Part of a small language model's weights.
Architecture: RMSNorm before each block, rotary positions, no biases in attention or MLP.
Training: a variant of Adam for these matrices, 903M tokens, 7665 steps.
MLP neurons of a small language model. Each row is named by its layer, matrix (gate and up: input weights; down: output weights) and neuron, and shows model dimensions 592-687. Each number is 50 + 15 x the weight over its row's rms, rounded and kept within 0 to 99. A neuron's up and down rows have the sign that makes its largest values positive.
Before each neuron's rows, "fires on" lists the tokens most often at its 100 highest values on Wikipedia text that the model never trained on.

fires on: " war", "s", " War", " II", " Great"
L3.gate1456:60 71 70 59 78 32 53 32 50 51 44 38 68 50 53 71 14 34 51 43 44 52 47 16 43 50 31 30 59 51 50 54 59 42 34 44 53 36 67 65 61 75 45 40 58 48 29 66 62 57 61 66 52 30 51 66 42 36 50 57 52 49 34 89 66 44 53 29 62 58 54 61 57 39 49 65 46 72 52 38 82 41 62 78 28 34 44 49 54 50 37 44 57 39 75 34
L3.up1456:51 48 60 19 68 57 57 18 51 43 56 52 57 43 47 49 26 59 46 33 51 22 20 49 62 53 68 38 69 60 72 80 36 45 43 64 27 69 73 52 68 32 52 79 42 11 35 41 81 67 50 48 30 43 51 60 33 72 66 31 53 44 42 71 62 42 49 46 86 33 86 35 52 59 59 50 61 40 19 55 42 49 59 66 83 39 46 50 25 46 49 56 30 61 64 28
L3.down1456:34 44 58 74 49 61 64 58 52 48 47 49 54 39 51 40 24 28 38 17 44 52 33 58 48 44 25 80 52 56 72 72 50 72 59 37 36 60 42 63 66 16 50 50 60 63 41 56 61 41 33 49 30 43 55 36 45 65 45 54 41 40 74 29 20 62 42 37 60 45 55 67 61 92 44 52 03 56 62 57 35 23 47 80 52 36 39 50 47 39 57 64 30 42 42 65

fires on: "s", " million", "o", "il", "h", "ian"
L3.gate1448:64 26 46 64 30 54 47 41 47 34 27 62 35 50 68 66 55 30 43 92 62 54 39 53 40 28 66 40 25 54 66 48 27 71 52 43 54 44 57 83 58 39 52 50 88 36 48 37 74 45 37 39 28 61 81 67 67 65 56 66 29 49 16 71 80 27 32 61 62 37 50 58 45 38 51 67 46 40 57 65 50 49 74 60 53 45 53 34 65 32 35 60 41 58 29 36
L3.up1448:43 54 61 23 48 36 56 31 58 24 34 18 79 46 46 50 44 69 36 66 49 29 44 49 70 65 56 61 72 51 36 27 50 57 63 58 38 57 48 58 40 50 74 71 76 56 65 32 66 33 41 63 39 54 64 16 53 41 45 37 43 66 62 42 63 63 36 47 38 51 40 49 53 52 32 50 54 82 51 39 48 33 50 70 55 65 54 60 40 36 40 57 56 71 38 49
L3.down1448:67 48 46 46 58 75 62 45 39 56 63 51 30 02 57 51 54 32 45 29 39 64 39 41 30 45 39 46 33 59 53 89 29 82 70 65 70 63 51 57 55 68 54 58 45 53 58 56 37 56 68 56 29 82 79 55 54 64 16 60 40 48 53 61 61 61 61 52 50 22 23 31 38 32 12 30 57 64 52 55 55 24 47 51 40 34 50 42 62 66 90 38 28 48 58 88

fires on: "s", " those", " figures"
L5.gate1247:57 47 59 61 50 11 37 50 66 56 35 32 62 55 55 51 38 58 68 63 45 43 54 63 36 59 48 26 42 43 41 69 60 86 56 66 53 18 60 71 34 60 40 38 72 25 62 51 39 70 36 65 22 43 33 51 30 32 50 52 52 26 16 64 22 57 54 61 53 46 45 53 64 21 22 64 37 57 29 50 63 48 30 48 47 50 13 51 58 52 57 07 65 44 48 41
L5.up1247:35 52 69 46 38 23 62 21 53 73 59 40 35 55 52 41 62 71 72 43 46 45 59 63 72 52 42 41 40 76 30 40 37 54 64 47 58 27 43 59 31 53 51 56 46 43 48 50 60 65 30 51 22 60 32 42 61 67 28 57 43 36 10 43 58 31 58 72 45 31 75 42 24 55 50 72 40 42 64 50 31 46 27 52 79 21 54 49 67 45 86 47 50 53 32 47
L5.down1247:49 38 43 52 60 79 53 39 36 79 45 50 77 56 34 32 48 31 67 23 54 56 51 48 62 64 45 55 61 62 36 50 52 33 56 37 71 36 39 42 56 44 48 72 29 29 39 49 73 65 53 35 66 63 25 53 61 75 44 39 54 51 56 33 58 36 31 43 56 76 55 60 53 62 56 53 35 53 45 36 48 43 89 42 61 62 68 62 48 58 65 88 42 45 38 47

fires on: "s"
L3.gate1587:50 61 59 44 69 69 34 46 67 43 62 29 45 53 37 50 42 63 53 26 58 40 82 27 39 54 40 33 62 49 50 55 25 43 63 66 64 47 57 40 43 64 27 39 69 57 48 45 64 62 58 66 36 65 55 42 54 60 78 60 39 66 56 31 42 50 67 63 43 61 64 64 21 36 39 80 59 25 30 48 46 27 39 61 44 42 61 56 55 49 50 51 53 25 57 55
L3.up1587:34 66 55 40 40 52 75 38 76 48 39 48 65 28 31 50 34 50 59 59 14 59 53 54 53 43 30 38 47 64 62 39 44 39 63 22 65 79 65 27 42 61 47 46 43 70 66 61 48 79 20 59 59 87 30 37 63 54 51 64 60 53 51 60 61 75 73 55 53 48 71 51 65 22 55 59 50 55 63 59 27 61 49 46 57 33 49 50 28 55 61 73 66 48 47 50
L3.down1587:46 46 45 50 49 39 37 51 14 67 34 23 56 36 37 47 80 26 82 37 65 52 61 47 35 52 19 28 43 33 50 43 62 48 74 47 48 39 55 69 43 61 59 55 56 24 44 64 43 24 50 49 77 42 52 58 27 51 63 39 55 53 37 20 46 69 58 35 78 65 50 62 29 48 49 49 42 60 48 59 52 59 56 73 51 44 65 71 56 56 68 35 65 35 36 18

fires on: "in", "er", "ri", "min", "ir"
L3.gate1247:56 33 60 50 45 40 40 55 49 43 32 60 38 56 67 64 53 30 35 49 44 62 89 41 70 37 41 41 28 55 31 53 53 37 54 31 49 52 52 74 49 65 60 61 31 68 35 45 09 44 79 36 42 54 56 64 33 48 27 45 56 45 66 46 45 44 54 72 56 56 66 30 26 64 67 55 49 56 46 50 50 63 77 55 35 56 54 46 62 48 26 48 42 29 47 65
L3.up1247:67 41 34 15 38 53 43 62 58 39 39 46 43 29 68 55 62 50 54 65 66 31 76 55 65 59 44 48 61 43 53 78 61 47 36 38 36 66 56 26 45 42 49 36 40 29 54 53 73 34 55 47 55 49 55 69 47 45 23 47 70 46 40 66 44 55 44 54 73 42 51 78 76 43 54 68 61 49 64 64 31 59 46 48 68 44 71 64 44 45 58 73 58 43 33 53
L3.down1247:75 67 56 51 56 52 52 56 41 65 73 54 54 28 68 38 71 51 71 39 36 52 60 55 10 51 50 86 43 59 40 59 44 31 59 55 50 41 43 66 35 56 37 41 46 37 48 20 62 41 41 58 68 51 77 55 44 38 27 52 47 81 68 55 42 76 47 42 64 38 81 52 60 39 28 97 59 23 45 58 57 41 65 37 50 50 23 51 55 54 42 70 46 49 36 17

fires on: "s", " work", " a", " was"
L5.gate397:43 65 29 56 72 25 60 78 68 49 78 61 49 20 50 49 36 42 83 32 42 44 70 65 58 48 48 51 65 73 47 25 41 40 45 19 63 64 59 52 48 61 40 32 55 37 45 61 53 39 59 52 63 83 38 63 41 71 55 64 83 44 50 25 60 66 55 40 45 50 48 41 38 35 27 57 75 54 73 44 37 70 61 51 41 74 55 49 68 65 35 34 61 38 39 65
L5.up397:56 60 52 64 52 56 61 52 64 35 60 49 57 54 37 36 69 65 58 58 47 20 61 51 30 58 48 26 50 54 24 24 39 37 67 26 37 64 48 68 80 62 63 67 81 57 58 36 36 69 49 54 57 43 48 19 57 54 49 65 68 61 56 51 38 20 37 36 20 37 47 62 24 27 66 71 39 73 56 89 30 44 73 80 43 66 61 56 22 54 17 22 99 39 23 64
L5.down397:60 44 46 76 61 35 42 20 22 59 40 59 52 60 38 33 39 39 54 46 65 65 28 58 42 56 38 41 58 55 41 60 85 21 62 34 68 42 31 39 67 50 26 63 30 30 39 29 71 54 51 71 43 52 49 49 58 66 35 48 64 60 49 40 49 74 35 48 70 48 50 58 33 38 55 40 76 71 51 32 66 49 55 74 65 50 44 40 63 84 52 59 43 51 40 43

fires on: "s", " L", " W", "le", "m", "u"
L3.gate784:48 47 51 43 75 56 56 55 56 44 70 45 55 59 43 66 25 41 60 65 41 58 55 43 45 27 56 45 50 51 56 70 74 45 47 30 43 43 57 68 47 67 64 46 34 71 55 16 64 63 28 50 30 49 52 52 45 56 99 56 78 53 73 26 57 52 43 58 41 34 41 68 44 45 34 42 71 57 37 70 57 59 29 62 47 26 41 59 49 35 50 63 48 28 51 48
L3.up784:44 58 71 63 51 44 67 44 58 58 61 60 74 44 68 52 64 28 55 45 71 52 58 57 38 41 46 60 50 46 29 76 67 36 21 28 69 37 74 43 38 53 10 55 20 48 55 46 40 43 68 65 56 63 33 14 63 46 35 58 40 61 32 43 59 37 30 22 50 54 39 37 49 60 52 47 50 50 38 23 54 51 41 20 43 39 53 55 37 44 54 50 51 51 68 58
L3.down784:42 45 40 62 63 17 47 41 69 75 48 62 25 56 62 45 49 69 65 49 59 58 68 53 11 28 53 64 66 39 13 14 50 53 71 32 68 43 54 43 35 58 44 42 52 40 35 58 35 46 49 45 56 32 50 46 37 42 24 58 34 56 27 44 46 55 35 18 73 67 45 24 58 45 52 46 77 39 44 27 52 54 62 61 58 58 52 61 49 26 45 64 47 68 44 29

fires on: "-", "_"
L5.gate1058:54 61 39 46 58 35 47 53 37 31 31 40 53 60 56 62 59 50 62 57 39 34 67 73 47 50 39 60 58 54 36 51 67 38 43 48 49 54 50 65 59 42 35 68 41 48 47 71 54 60 40 73 69 56 45 53 40 65 58 45 59 47 23 36 46 56 35 61 52 44 47 38 65 12 65 41 28 44 48 59 68 21 24 33 57 55 53 75 42 42 25 52 79 40 31 49
L5.up1058:38 20 38 60 34 36 63 64 59 51 61 53 51 59 69 45 43 54 53 55 49 34 48 63 43 32 58 17 62 49 46 32 62 68 35 42 47 55 50 34 60 47 54 47 59 29 50 70 56 50 28 72 46 32 25 42 45 63 23 54 41 48 44 27 19 46 60 48 48 20 67 49 58 05 31 18 50 49 46 71 37 37 25 51 58 47 43 39 46 68 77 51 28 30 50 51
L5.down1058:49 25 55 51 51 33 62 44 48 49 34 41 31 49 48 57 61 55 43 42 53 46 43 36 85 46 41 44 60 44 42 45 62 50 49 51 56 53 42 62 39 34 60 70 36 66 96 41 50 33 64 51 42 44 54 31 34 48 40 63 45 43 27 30 62 72 51 62 50 45 71 49 07 37 50 45 49 71 52 57 58 51 65 29 76 53 99 65 62 49 37 69 21 32 47 59

fires on: "s", "ions", "ments"
L3.gate940:56 40 82 33 70 48 67 41 54 50 58 28 65 48 31 63 54 43 49 51 66 36 50 48 48 50 51 34 51 55 60 45 18 45 68 18 38 36 48 71 50 65 55 31 68 45 68 33 27 55 66 82 50 39 40 55 57 49 78 59 42 32 57 38 99 21 49 38 46 51 56 20 79 82 60 69 47 51 45 50 71 59 35 65 43 28 46 59 77 19 27 60 55 34 24 39
L3.up940:25 67 74 63 69 68 57 43 85 66 60 47 72 49 29 54 68 50 52 81 57 33 61 46 78 66 46 41 65 59 04 36 25 65 44 42 40 30 51 56 73 57 61 62 46 33 61 45 31 56 40 56 41 43 47 59 73 69 53 38 70 53 45 50 75 24 55 40 25 28 45 61 60 60 52 56 43 54 64 40 53 54 43 71 37 58 51 67 37 46 49 80 19 53 59 51
L3.down940:44 38 55 49 71 41 70 29 79 60 56 48 43 55 37 49 51 80 23 60 34 54 43 51 32 60 12 55 56 66 59 68 36 56 33 27 39 23 46 44 37 47 59 69 47 92 61 48 38 60 57 52 51 43 47 56 64 55 69 55 38 29 53 45 38 57 64 40 39 59 40 13 21 52 44 81 36 56 35 47 58 38 47 73 54 38 41 51 54 44 60 39 37 23 55 45

fires on: "-", "{", "_{"
L3.gate1100:61 50 58 70 68 54 42 44 49 30 24 59 47 50 47 30 42 77 56 08 38 27 43 42 77 48 54 39 43 37 45 51 55 49 48 49 59 37 53 64 32 66 72 47 53 78 52 46 49 36 73 60 65 27 43 65 43 48 39 50 48 33 58 62 58 58 42 61 41 37 54 44 40 48 28 43 26 63 33 62 55 51 35 59 33 81 53 45 62 39 30 46 47 71 64 74
L3.up1100:73 49 58 49 32 47 58 47 49 55 47 42 77 33 49 27 33 39 74 56 73 57 18 48 54 19 55 72 45 58 39 06 73 54 42 41 77 30 45 72 43 65 24 52 77 42 30 20 56 65 49 48 55 58 13 27 39 46 21 53 14 49 67 52 60 59 61 60 45 48 11 63 46 42 55 52 38 33 73 53 53 29 70 59 45 63 41 63 67 45 46 58 27 31 57 69
L3.down1100:69 62 57 36 64 20 60 52 35 47 56 66 58 79 43 59 47 48 60 57 96 37 29 45 79 46 30 37 61 30 33 96 58 53 40 76 58 39 61 44 49 43 64 80 34 42 65 40 18 55 38 45 75 45 53 59 26 76 68 86 48 48 38 54 85 63 66 45 67 79 64 53 40 48 54 50 44 60 54 48 40 57 44 33 51 83 84 23 67 45 46 88 63 34 44 49